Part of a small language model's weights: width 320, 5 heads of 64 (1 for keys and values).
MLP neurons of a small language model. Each row is named by its layer, matrix (down: output weights) and neuron, and shows model dimensions 208-271. Each number is 128 + 32 x the weight over its row's rms, rounded and kept within 0 to 255. A neuron's up and down rows have the sign that makes its largest values positive.
A block is one neuron, or neurons of one layer that tend to fire together. After each block is what it responds to, as a language model described it from the Wikipedia text at the highest values.

L5.down152 [141 137 161 112 139  67 147 145 143 122 150 118 103 108 120  94 105 141 158 209  82  61 109 109  89 132 123 155 125  91  91 110 124 100 171 145 152 158 159 100 172 167 175 182 111  87 122 180  90 164  73  74  84 181 118 126 156 135 101 150 165 109 134  75]
L5.down262 [135  83 140 140 133 155 112 114  74 101 107  81  60 164 176  81 120 162 101 176 170 123 141 136 194 106 111 175 174 116 105  87 138 126 141 162 161  67 108 162 130  94 154  93 137 183  88 184 162  79  80  32  85 105 135  87 120 137 100 168  97 173 137 179]
L5.down332 [153 136 145  90 177 101 136  92 120  81 130  69  50 137 187 124 112 101 123 121 100 104 122 119 155 127 177 155 120 113 143 114 143 130  63  57  84 118 108 121  91 133 182 158 129 146 172  85 141 158 149  86 122 113  58 110 120 141 122 125 154 142 170  85]
L5.down345 [ 73 132 126 118 130 145 106 179 154  88 116 102 127 131 181 134 134 132 136 101 101 147 104 180  84 124 134 115 143  68 178 114 158  89  75 149 116  81 115 124 150 135  99 137 162 129 133 171 147 130  93 130 121 134 123 125 141  96 127 161 138 139  83 126]
L5.down357 [ 87 143 125 171 114  82 117 157  66 123 121 104  69 122 163 139 125  72 177 130 150 141 154 115 137 143 145 134 126 107 141 156 172  89 151 129 191 144  65  97 178 138 114 177  87 115 143 119 178 150 151 127 119 112 137 127 109 141 126 189 211 154  74 109]
L5.down368 [105 152  92 118 126 127 105 156 160 213 146 181 109 122  77  42 116 103 147 137 148 147  99 139 117 101 121 127 109 108 107 112 134 147  99 165 129 136 158 137 177  91 142 100 127 128  87 178 139 130 102 162 139  95 133 114 117 123 157 212 119 160 125 141]
L5.down373 [130 195 161  89 120 174 149 158  92 163  99 110 132 150 190 184 157 116 141 100 116 114 143 140 133 100 126 184 108 133 110 157 152 140 167 104 123 125  89 150  92 117 130 133  93 112 143 188 136 109  92 120 130 197 116 152 104 143 104 183 104 132 159 150]
L5.down457 [104 108 127 217 133 126  91 103  80 101 147 129  88 113 139 166 108 138 103  94 126 116 125 147  94 119 139 145  38  71 158 142 170  94 130 144 156 119 108 121 134 126 137 124 135  94  98 161 148  91 145  88  91  77 164 123 142 100 123  82  91 191 145 135]
L5.down475 [ 94 175 130 144 135 157 115 201 188 108 147 168 157  95 138 109 122 191 130  95 123 158  91  89  82 104 114  87 178 162 141 147 129 123 124 122 161 141  89 184 129  97 160 131 160 152 118 130 176 103 140  90 137 128 125 143 141 150 103 114 186 114 154 135]
L5.down531 [140 130 123 142 160  57 104 159 179  97 153  85  88  97 139 135 119 154 119 102 147 137 150  62  96 184 136 168 115 176 108 142 107  92 159 119 165 114 143  46 160 140 122 149 109 115 157 106 124 134 156 144 149 123 101 151 112 155 137 135  79 105  68  82]
L5.down648 [ 79 125 124  93 172  96 195 120  81 153 121 129 150 151 120 135 137  66 130 120 167 165 117  98 123 136 105 140 124 146 162 144 130 121 147 196 121 125 132  92 141  99 119 164 161 109 141 109  96 136 104 105 141 107 127 152 152 193 142 138 134 124 170 115]
L5.down657 [ 20 121 166 122 111 164 129 155  42 133 125  95  79 128 112  92 155  66 145 133 159 154 141  57 126 139  83 152 128 118 109 139 148 103 151 135 146 106 156 175 121 153 134 164 127 153 111 138  69 120 131 113 140  50 152 142 120  86 109 137 128 103 110 143]
L5.down665 [ 61  87 130 137 121 114 118 213 162 115  91 108  58 123 103 130 107 125 128 119 189 104 117 150  64 130 111 209 144  74 107 162 141 148 171 107 120 155 109 159 213 104 154 137 135 141 107 134  82 109 117  59 159 138 118 118 151 178 157 141 132 109 125 197]
L5.down721 [132 135 115 126  72 128  99 113 178 135 126 148 126 156  92 138 136  98  93 170 158 123 162  65 155 115  70 125 149  99  74 121 164 108 156 128 126 114 162 146 133 163 157  93 108 123 101 176 118 153 111 129 158  86 109 117 107 132 163 168 118 209 104 168]
L5.down764 [124 202 204 131 141  76 126 139 160 160  95  99 123 123 175 146 130 115  78 148 124 140  91 133 117  94 103 139 109 114 127  85 116 113 165 139 120 119  96  70 144 156 160 136 175 139 135 159 145 192  94 138 193 166  68 135 177 104 104 111 106 109 124  96]
L5.down772 [177 124 167 190  98  82 123  99 130 155 144 139 133  98 113 110 156 128 178 140 136 165 123 134 144 104 131 112 133 128  77 149 131 118 167  79 142 165  79  85 105 108  94 149 131 124 134 131 102 152 112  85 119 118 118 148 113 119  34 123 159 107 153  61]
Description: Words after a comma or noun that open a naming, example, or qualifying aside, such as called, also known as, such as, colloquially, probably.

L5.down4 [142 169 144 170 158 138 158 105 123 100  95  91 143 122 107 183  64 163 143  91 134 102 122 151 102 102 138 174 137 140 173 133  81 122 120 130 129  98 182 154 128 117 125 129 151  96 110 100 135 117  67 128 122 155 130  83  69 133 117  97 119 125  95  91]
L5.down19 [164  51 135  82 208  99 160 112 124  46 100 143 103 167 134 143 168 152 119 151 137 114  95 146 192 133 139 178  89 110  51  85 127 107 146 128 159 131 135  98 104 159 164 115 101 113 176 111 128 133 105 138 120 101 119 143 151 131 204 132 138 130 155 107]
L5.down29 [179 200 158 105 154 123  35 115 143 162 117  77 123 139  87 114  58 121 162 144 129  97 123 108 156 125 132 126 152 117 110 113 117 136 129 129 158 116 134 125 125 101 129 155 168 158 167 142  74 134 115 183 152 136 175 103 121 111 146  67  86 176  93 180]
L5.down44 [111 216 121 134  98 106 127 168 135 115 115 116 145 116 161 105 147 122 113 122 146  98 148 143 131  83 139 141 116 108 178 152  77 134 119 109  75 143 179 116 138  86  82  88  99 127  98 163 130  85 107 160  98 173 129  96 176 133 102 126 120 177 140 103]
L5.down117 [149 164 166 121 143  59 150 117 152  84 112  89 142 108 134 131 102 151 121 101 151 177  84  73 146 152 124 160 112 130 132 120 159 149 156 122 157  85  62 176 143 159 111  93 128  98 106 119 124 137 138  81 116 179  94 141 146 101 111 178 132  72 110  86]
L5.down166 [130 135  99 104 163  71  76 114 152  96 157 136 122 180 151 103 142 115 115  97 105 142  74 140  36 123 152  79 141 122 136 138 108 117  48 111 119 129 109  94 110 140 138  81 144 145 157 102 118 112 133 168 192  72 119 122 127 103  83 102 177 100 148 160]
L5.down170 [144 130 119 141  92 101 104 156  98 101 100 127 161 139 117 108 147  70 110 132 154 186  92 142 161 195 140 124  96 141 140  75 119 117  97 139 150 139 159 111 123 126 140 131 142 138 139 180 107 141 101  82 158 154 112 180 171 125 159 134 130  95  77 113]
L5.down285 [181 170 105 152 114 153 117 115 165  95 159 110 131 162 144 168 114 172 123 119 128  82 153 136 139  72 185  89 124 131 146  73 116 104 159 135 123  87 132 188 101 185 139  60 121 157 146 119 156 148 128  72 124 107 171 143 115 172 100 114 185  94  64 107]
L5.down394 [170 156  84 167 102 101 135 105 119  78 116 162 216 148 110 124 154 110 179 100 134 137 105 159 137  71 159 108 126 156  83  89 108 167 134  87 100 104 122  78 155 127 135 156 111 173 119 136 138 112  82 187 109 170 111 129 139  85 103 101  96 156 103 145]
L5.down553 [100 116 109 165 136  71 136 167 146 108  90 112 108 117 123 145 130  85 149  71 108  71 133  91 145 167 159 115 165 155  96  84 123 164  76  99  96 120 157 139 118  64 112 121 102 164 122 135 119 152 163 134 167 158 117 116 180 102  82 181 194 166  52 121]
L5.down637 [ 85 158 107 108  75 114  73 121 133 111 123 150  79 149 146 129  91 128 125 126 179 128 117 138  75 131 104  92 119 136 113  88 187  85 132 117  78 145 149 164 135 193 158 103 161 117 126 132 116 136 123  96 104 149 203 166 166 157  72 174 146 128 191 193]
L5.down696 [141 131 130 102 138 138 141 127  72 135 114 121  97 102 148 142  58 168  50 103 157 174 140 192  95 138 100 121 141 115  85 137 123 106 134 141 146  90 133 181 100 149 120  95 121 141 144 121 106 137  70 113 192 106 134 180 122 173 143 114 203  84 128  97]
L5.down706 [138 117 102 132 161 129  88  89 178 102  79 104 168 207  79 101 146 168 109 113 171 138 113 126 162  85 180 121 118 118 118 102 129 130 131 164 107 102 104  98 107 138 119 141 100 150 119 132 130 150  64  95  83 149 149 127 144 100 126 171  39 164 121 121]
L5.down716 [142 129 114  63 118 178 149 146 107 110 195 113 156 192 128 108 123 120  59 101 179 113 141 128 134 140 136 146 108 158 163 173  97 136 119 136 183 106 124  75 151 157  51  72 100 100 141 152 127 159 126 118 152  89  93 143  78 158  74 156 142 126  80 112]
L5.down740 [129 135 107 196 211 123 133 134 147  67 166  52 163 145 148 162 146 119 199 182  74 136 119 108 144 126 171 159 113 115  91 104  80  93 111 125  84  93 134 106 206  99  98  94 117 194 131 151 101 172  71  91 136 141 160 122 110  94  89  65 113 150 131 123]
L5.down788 [113 141 141 129 143  40 153  98 145 140 136 132 179 171 130  95 140 173 118 145 161 213 166 188 173  70 142 119 104 119 154  70 101  75 115 148  98 133 165 161 115 125 157 131 166 181 196 102 138 107 105 165  84 114 129 137 102 125 117 131 141 162  94 188]
Description: Opening markup at line starts: "==" or "===" section-heading markers (Charts, Tourism, Structure), table "|" after "No.", newline before a "= Title =".

L6.down737 [164 119 138 132 119 188 116 128  98 126 126  99 109 107 105 146 136 162  82 107  88 146 168 109 171 129 170 138 108 143 133 141  92 166 155 125 150 118  81 168 154  98 198 168 160 184  99 147 125 140 173 169 147 114 193 170 157 110 118 129 131 166 116 115]
Description: Opening == of a wiki section heading at a line start after a paragraph, e.g. ==Geography==, ==Early life==; also weaker on table pipes and common words like was, of.

L5.down35 [110 176 157  93 163 119 105 121 131 126 129 163 152 111 138 115 155  85 136 143 149 151  64  88  87 138 151  98 116 187 103 105 167  92 182 147 142 125 140 155 119 151 145 109 133 101 101  79 113 163  87 124 155  88 119  95 104  88 140 162 139 157 120 140]
L5.down61 [ 93 139 134 160 149  98 123 124 115 137  84 152 135  85 166 156 179  76 108 153 185 181  52  80  99 116 127 117 128 118  82  96 177 151 155 124  60 170 140 142 111 134 112 105  77 121 100  94  63 112 101 145 147 175 108  48 186 159 142 129  93 161 110 150]
L5.down113 [116 112 139 128 141  92 105 148 172 121 135 149 154 113 158 178 160 123 111 144 171 156 108  96 143 144 140 140 159 146 117 123 117 126 132 114 156 139 167 129 137 139  88 101 154 135  96 153 111  96 131 104 128  56 105 171 131 158 121 165 118 123  91 126]
L5.down160 [137 127 143 160 128 111  80 130 166 181 126  92 123  94 166 132  76 199  91 139 118 106 145 168  86 122 120 157  85 134 178 180  94  73  98  98 103 214  85 135 165 175 176 151 143  90 141 172 120 163 134 125 130 132 101 135 124 132 140 122 116  90 122  92]
L5.down165 [124 101 143 139 163 100 141  97 112 169 123 138 108 133  83 135 186 112 149 160 157 103 143 139 121 124 149  93 140 125  88  83 150 121 103 120 185 185 130 124 128 129 146 141 159 182 100 143  54 153 130  80 119  95 118 154 102 143 105 165 146 139 131 136]
L5.down286 [160  98 137 113 161  71 126  92 151 115 133 104 151 182  47 144 101 105 139 140 156 121 116 103 174 114 141 171 162 121 129  92 128 200 142 121  98 117 151 104 137 154 130  94 130  97 112 108 111 102 165  95 114 103 110 140 123 168 134  66  15 159 147 106]
L5.down290 [131 132  90 139 135 141 142 146 126 112 144 128 191 109 126 133 108 138  91 121 142 125 143  92 104 130 121 134 148 143 141 120 130 121 105 118 112  82 159 153 110 143 137 128 146 130 118 113 145  84 135 135 128 106 117 106  78 144 108 155 148 176 147  83]
L5.down314 [159 152 174 150  85 160 112 156 146 120 128 157 158  87 122 101 106 127  98 119  84  99  89 112 146  79 113 109 186 112 154 155 146 155 139 128 152 170 160 145 139 150  79 180 140 185 141 106 102 114 135 130 101 135  75 103 103 142 101 131 146 117  40 103]
L5.down348 [144 156 122 142 147 122 119 160 159 104 137 112 145 101 147 112 108 144 106 165 137 130 124 107 178 129 152 157 131 147 144 136  96 119 123 108 122  97 144 148 160 136  95 120 140  86 122 131 136 132  88 114 122 168 156 111  83 131 104 158 137 175 110  48]
L5.down358 [153 168  86 121 140 108  78 147 175 159 123 150 129 127  87 104 161 132 104 142  88 154 100 116 105 135 123 113 140 106 121 144 137 145 146 101 120 140 143 118 128 124 117 134 153 130  87  99 129 178 137 149  90 121 101 149 129 116 135 186 118  93 146  83]
L5.down458 [122 140 102 134 108 177 130 143 139  97 129 164 144 102 100 108 173 138  65 155  93 180  98 102 111  82 110 138 112 170 149 140 133 119 157  92 131 100 122 152  93 146 168 153 139 179 128 142 143 106 109 103 146 128 121 152 159  92 166 155 145 111  92  82]
L5.down494 [145 172  75  64 145 121 100  78  97 160 126 168 132 140 144 118 178 118 116 182 149 131 167 109 127 130 180 160  76 163 136 104 114  96 124 183 117 119 150 111 152  77 167 136  60  88 132 119 115 111 136 163 170 176 168 114 119  82 122 122 106 103 106  83]
L5.down495 [117  92 115 116 120 121 123 127  75 171 151 149 138 117 107 123 128  86 153 142 155 114 126  95 136  98 123 131 129 113  80  92 117 150 120  88  39 209 187  96 171 133 152 163 125 174  83  94 144 150 177 169 118 211 123 133 198 124 137 145 134 144  97 118]
L5.down711 [148 151 123 140 139 124 111 169  94 184 108 155 174 134 140 125 161 116  98 126 134 126 135 112 146 129 101 163 104 130 137 152 144 157 151 148  89 148 113 116 132 128 118 133 108 177 103  98 122 123 177 171 119 152 130 115 137 123 127  93 165 156 121 100]
L5.down727 [193 120 141  93 136  96 126 186 207 198  96 135 126 111  79  67  64 109 162 204 103 105 145 114 135 161 119 153  99 160 157 134 166 137 127  81 131 147 154 111 166 133 111 194 112 139  91 120 130 126 162 164 129 136 144  83 163 108 147 130 111 104  97 122]
L5.down816 [141 148 139 175 116 167 176  68 118 153 171 131  88 110 104 129 121  67 123 178 100 121 129 120 143 101 118  82 124 128 157 106 147 153 114  68  68 133 116 148 103 136 163  65 126  89 113 118 121 101 133 156 165 131 166 103  57 157 146 143 150 106 172 105]
Description: Line-break tokens right after a sentence-final period or a == heading == line in Wikipedia articles, e.g. after "the tower has internal stairs." or "= Nittele Tower =".

L2.down112 [ 90  85 122  82 139 161  92 166 147 167 122 117 137 157 152 156 108 106  66 115 125 155  82 160 149 200 116 140 154 117 105 146 137 114 143  93  74 102 107 129 130 107 112 148  89 161 141 149 147 116 101 153  73 134 113 103 113 118 100  19 122  96 108  87]
L2.down180 [143 116 127  73 140 132 115 207 111 109 128 130 113 147 135 151  83  92 104 122 147 129  72 146 132 136 129 153 154  77  93 107  59 143 152 145  81 171 112 157 122 107 125 120 111 161 178 163 155 109 126 137 130 181 152 118 186 177 117 110 141 149 155 134]
L2.down235 [111 168 116  85 163 147 113 155  99 153 104 146 184 103 123 114 159 197  65 133 139 144  89 144 119 113 138 142 114 172 139 134  94 124 143 129  84  94 142 127 113 119 167 122 131 167 144 150 177 113 109 148 160 142 171 132  74 163 169 108 170 118 106  84]
L2.down614 [158 113  81 203 134  83 102 155 150 103 109 123 152 106 156 123 103 202 145 144 122  56 103 142 163  98 159 140 122 168 145 166 140  82  92 103 105 176 115 130 109 135  76 138 173 142 122 143 129 102 151  96 165 133 121 135  87 106 104  67 105 201 103 123]
Description: Fires on the second newline of a blank line after a paragraph or table, before a new heading (==), paragraph (The, In), or table row.

L6.down50 [117 145 162 152 131 153  83 125 143 135 178 119 121  41 185 157 158 122  95  86 127 157 165 102 144 140 146 152 144 113  88 144 140 144 134 139 113 170  66 117 118 154  92 116 111 142 126  84 120  46  84 185 188 132 159 136 174 166 156 106 120 165  90  97]
Description: Verbs or word-starts that open a new predicate after a subject, name, or "and" in encyclopedic text, e.g. was, named, co-, also.

L2.down110 [104 129 111 152 147 123 101 109 172 126  84  78 147 110 123  87 189 117 140 140 105  75  94 116 108 179 140 151 125 122  70 125 153 146 136  76  95 140 134 156 145 132 118 141 154 119  67 111 145 129  70 131 117 132 128  89 146 113 157 181 141  72 143 112]
L2.down184 [141 122 117 122  89 134 136 114 166 139 189 141 127 162  34 143 126 160 113 105  84  75 134 130 126 121 104 211 167 119 152 119 132 143  93 171 196 177  95  54 140 117 156 166 115 159 156 156 141 169 170 106 129 115 111  90 138 105 114 132 167 128 150 156]
L2.down701 [ 98 127  88 160 140 126 107 118 158 150 130  73 141 113 184 161 178 104 161 120 134 148 176 144 125 114 113 141 127 147 148 121 115  91 198 112 176 139 134 111 157 101 101 141 114 106  78 126 145 145 150 111  80 126 136 209 128 168 107 126  81  89  93 137]
L2.down799 [183  98 104 161  92 121 116 169 110 146 103 110 141 122  91 163 188 113 153 150  68  87 157 135 160 145 144 154 130 138 124 119  96  98 114 181  77 116 105  84 132  81 143 153  75 159 100 130 142 119 121 101 166 127 144 106 151 145 146 102 142 148  98 111]
Description: Function word completing a fixed phrase that introduces a name or noun, mainly "as" after "known"/"also known"/"such", plus "due to", "along with", "in spite of".

L6.down93 [101 205 136 123 128 132 122 177 165  88 169 175  66 123 155 155  95 125 188  84 159 140  98 129 129  70 110 203  49 157 102 126 115 147 132 101  65 104 115 161 157 145 141 160 107  88 132 132 115 139 110  91 120 125  99 134 115 113 139 106 129 143  73  71]
Description: Copulas is/was and adverbs (-ly endings, also, generally, relatively) just before a predicate describing the subject, e.g. "it is difficult", "extremely popular", "making it the largest".

L2.down482 [ 78 150 157  95  89 171 152 154 123 147 200 140 131 115 151  89 139  86 147 107 114  43 102 111 164 135 131 144 100 146 102 131 170 107 136 132 127 103 100 106 151 145  64  92 160 113  92  96 170 157 115 118 162 108 107 149 192 106 122 174  79 119 171 163]
L2.down503 [150 160 145 115  96  79 152 136 128 129 156  88 125  90 120 122  78 120 164 136 121 120 106 149  78 114 122 164 111 139 115 175 157 100 134 113 140  78 126 128 205 104 131 135  75 121 116  85 113 149 104 149 102 111  67 137 160 169 152 193 143 119 161 131]
L2.down528 [147 168 122 149 102  73 113 180 125 129 201 103 167 129 115 132  87 118 146 139 122 141 146 151  98  85  65 152 131 143 127 109  94 126 102  91 110 104 146 187 139 111 151 150 167  92 148 105 118 176 132  93  98  94  27 114 142 112  87 125 200  75 124  77]
L2.down536 [179 122 146 110 117 132 159 123 143 136 173  65 116  65 138 145  97 164 134 110 129 117 124 141  79 125  73 133 111  86 149 150 191  69 103 114 188 128 122 126 168  69 180 106 146  99  94 143  88 151  90  61 151 129  73 111 127 185 150 231  91 121 142 115]
Description: Closing == or === marks that end Wikipedia section headings such as Early life, Biography, Design, just before the line break; occasionally a heading's last word.

L6.down193 [ 65  91 133 138 102 138 117 162 143 111 155 133 138 104 159  97 100 190 114 139  92 186 108  82 160 133 124 174  93 146 132 104  90 125 183 145 163 177 239 120 132 123 118  77 131  84  82 153 168 154 139 169 120 105  87 162 108 152 140 142 153 134 134 176]
Description: Line breaks ending a paragraph, list item or "= Title =" heading in Wikipedia text, usually right after a sentence-final period, also table-row ends.

L5.down6 [157 132 110 156 166 164 103 114 153 145 149  95  65 131 148 143 149 140 141 140 111 175  98 130 101  80 159 109 101 136 124 150 193 135 130 195 143 125  94 145 153 127 131 116  65  96  66 114 122  49 148 119 168 135 128  77 164 139 126 165 156 121 126  79]
L5.down41 [116  79 174 146 111 145 162 130 130 158 104 122 160 128 130 101 122 177 168 125  90 131 113 103 103 153 142 146 141  84 196 164  95  81 108 165 130 126  60  93 147 161 176 106 100 116 125 103 137 105 191  89 137 111  97  78 177 123 173 127 112  73 112 129]
L5.down76 [106  74 165 184 113 104 158 111 158  83 154 135  72 152 135  83 140 127  91 113 120 151 129 129 127 132 137 155 151 149 109  78 133 135  81 141 104 109 136 184 121 196 146 144 128  99  78 156 127 120 109  94 144 133 121 135 147 116 122 103  79 162 129  66]
L5.down173 [147 147 104 127 130 133 136 110  87 107  88 150 153 162  83 109 127 109 133  86  90 149  66 159 145 155 135 128 103 146 158  95 151 123 120 116 135  89 160 102 135 166 149 135 120 146 119 110 163 123  78 173  83  50 105 136 208 105 170 125  58 154 158 145]
L5.down238 [120 110 104 148 100 120 182  77 111 175 135 120  90 116 123 150 107 146 137 118 130 159 148 156  66  96 100 145 139  97 205 157  69 128 156 142 114 125 187 134 125  81 137 171 136  97 113 100 160 101 118 152 133 110 153 133  68 115 108 182  52  65 106 159]
L5.down256 [153 160 118 155 154 139 102 169  86 148 109  88 158  94 177 140 116 168 204 168 106 163 103 122  88 133  92  80 214 122 192 164 126  64 147 209  95 133 145 127 156  93 177 164 136 157 197 130 183 100 151  80 148 118 189  98 115 159 135 138 158 124 176 115]
L5.down335 [107  99 100  99 103 138 157 146  61  85  69 150 128 151 156 142 105 177 177 129 117  93 104 182 127 129  96 200 191 131 185  86  97 123 104 147  54 127 105 110 166  94 127 185 140 158  67 108 116 153  61 148 155 112 155 189 170 197 103  97 108  88 151 128]
L5.down343 [145  97  94 114  91 157 129 107 154 162 108 102 154 139 156 122 108 140 119  80 194 138 111 166 178 133 132 153 137 165 156 140 101 119  99 162  88 130 190 116  66  86 148  94 141 160 127 148 158 135 131 154 109 173  78 116 166 144 114 100  87 134 131 124]
L5.down365 [117 131  95  98 132 185  91  85 127 155 113  86 128 130  71 153  96 114 101  93 129  77 135 117 132 150  99 165 154 112  50 148 171  80 115 174 108 146 164 163 125 138 168 150 116 137 159 106 146  58 188 105  97 132  57 113 107 124 143 101 145  60  98  85]
L5.down366 [111 165 129 127 146  96 104 143  58 131 129 102 129 117 110  41 129 162  86 122 148 137 154 169 135 151 108 149 139 142 160 157 107 142 116 129 137 120 111 110 186 161 114 163 143 167  96  98 112 105 172 109 142 108 151 165 148  90 147 100  64 133 209 134]
L5.down405 [121 119 105 116 167 136 153  95 154 133  64  62 109 194  86 117  72 149 155 111 141 142 122 138 144 151 135 110 223 131 147 136  96 114  55 122 132 139 152 150 155 104 149  75 115 108 123 140 160 161 161 149 174 160 154 126 172 125 121 107 119  96 175  99]
L5.down476 [107 117 154 133 134 135 189  61 115  71 155 128 160 169 150 207  85 155 113 113 154 103 119  99 141 143 171 117 186 115 122 169 158  48 102  96 108  81 162 161  69 123 108  95 141 135 126 144 138 137 138 132 166 122 156 119 107 174 149 178 166 141 118  99]
L5.down653 [157 107 128 185 182 169  98  51 152 137 138 136 139 107  87 123 116 148 122 117 114 134 125  88 131 133 146 126  95 124 124 123 133 150  93 198 115  98 150 163 160 117 142 188 130 153 126  98 145 123  56 161 122 119  93 118 213 101 127 141  73 168 138 152]
L5.down725 [ 86 143 120 108 125 135  80 160 115  85 107  92 126 154 139  93 109 132  76 135 194 122 128 212 139 159 110 226 162 124 125 124  73  71 112 146 132 138 151 100 163 145 123 147 140 142 165 139 145 161  62 109 109 144 128 126 140 166 169 108  58  91 140  95]
L5.down741 [143 152 113 103 173 122 141 119 110 100 108 157 138 102 111 134  97 116 179 127 172 112 181  25 134 187 130  98 169 174 134 111 147 157 121 144 137 156 156 145 105 151 141 176 120 166  91  71 131 124 178 136 103 126 110 158  64 145 152 121 147 101 170  27]
L5.down791 [155 118 154 178  82  85 116  64  53 127 137 123 105  84  75 170 130 173 110 109 163 135 155 169 160 105 116 141 123 116 105 108 104 136  79 110  82 128 101  88 173 116 104 109 152 131 117 123 152 138  91 123 168  98 136 144 168 146 179 174  82 134 122 120]
Description: Main verbs opening a predicate about a person or thing in biographies, mostly was after a subject or "and", e.g. "and was inducted", "(1857–1938) was", "is currently".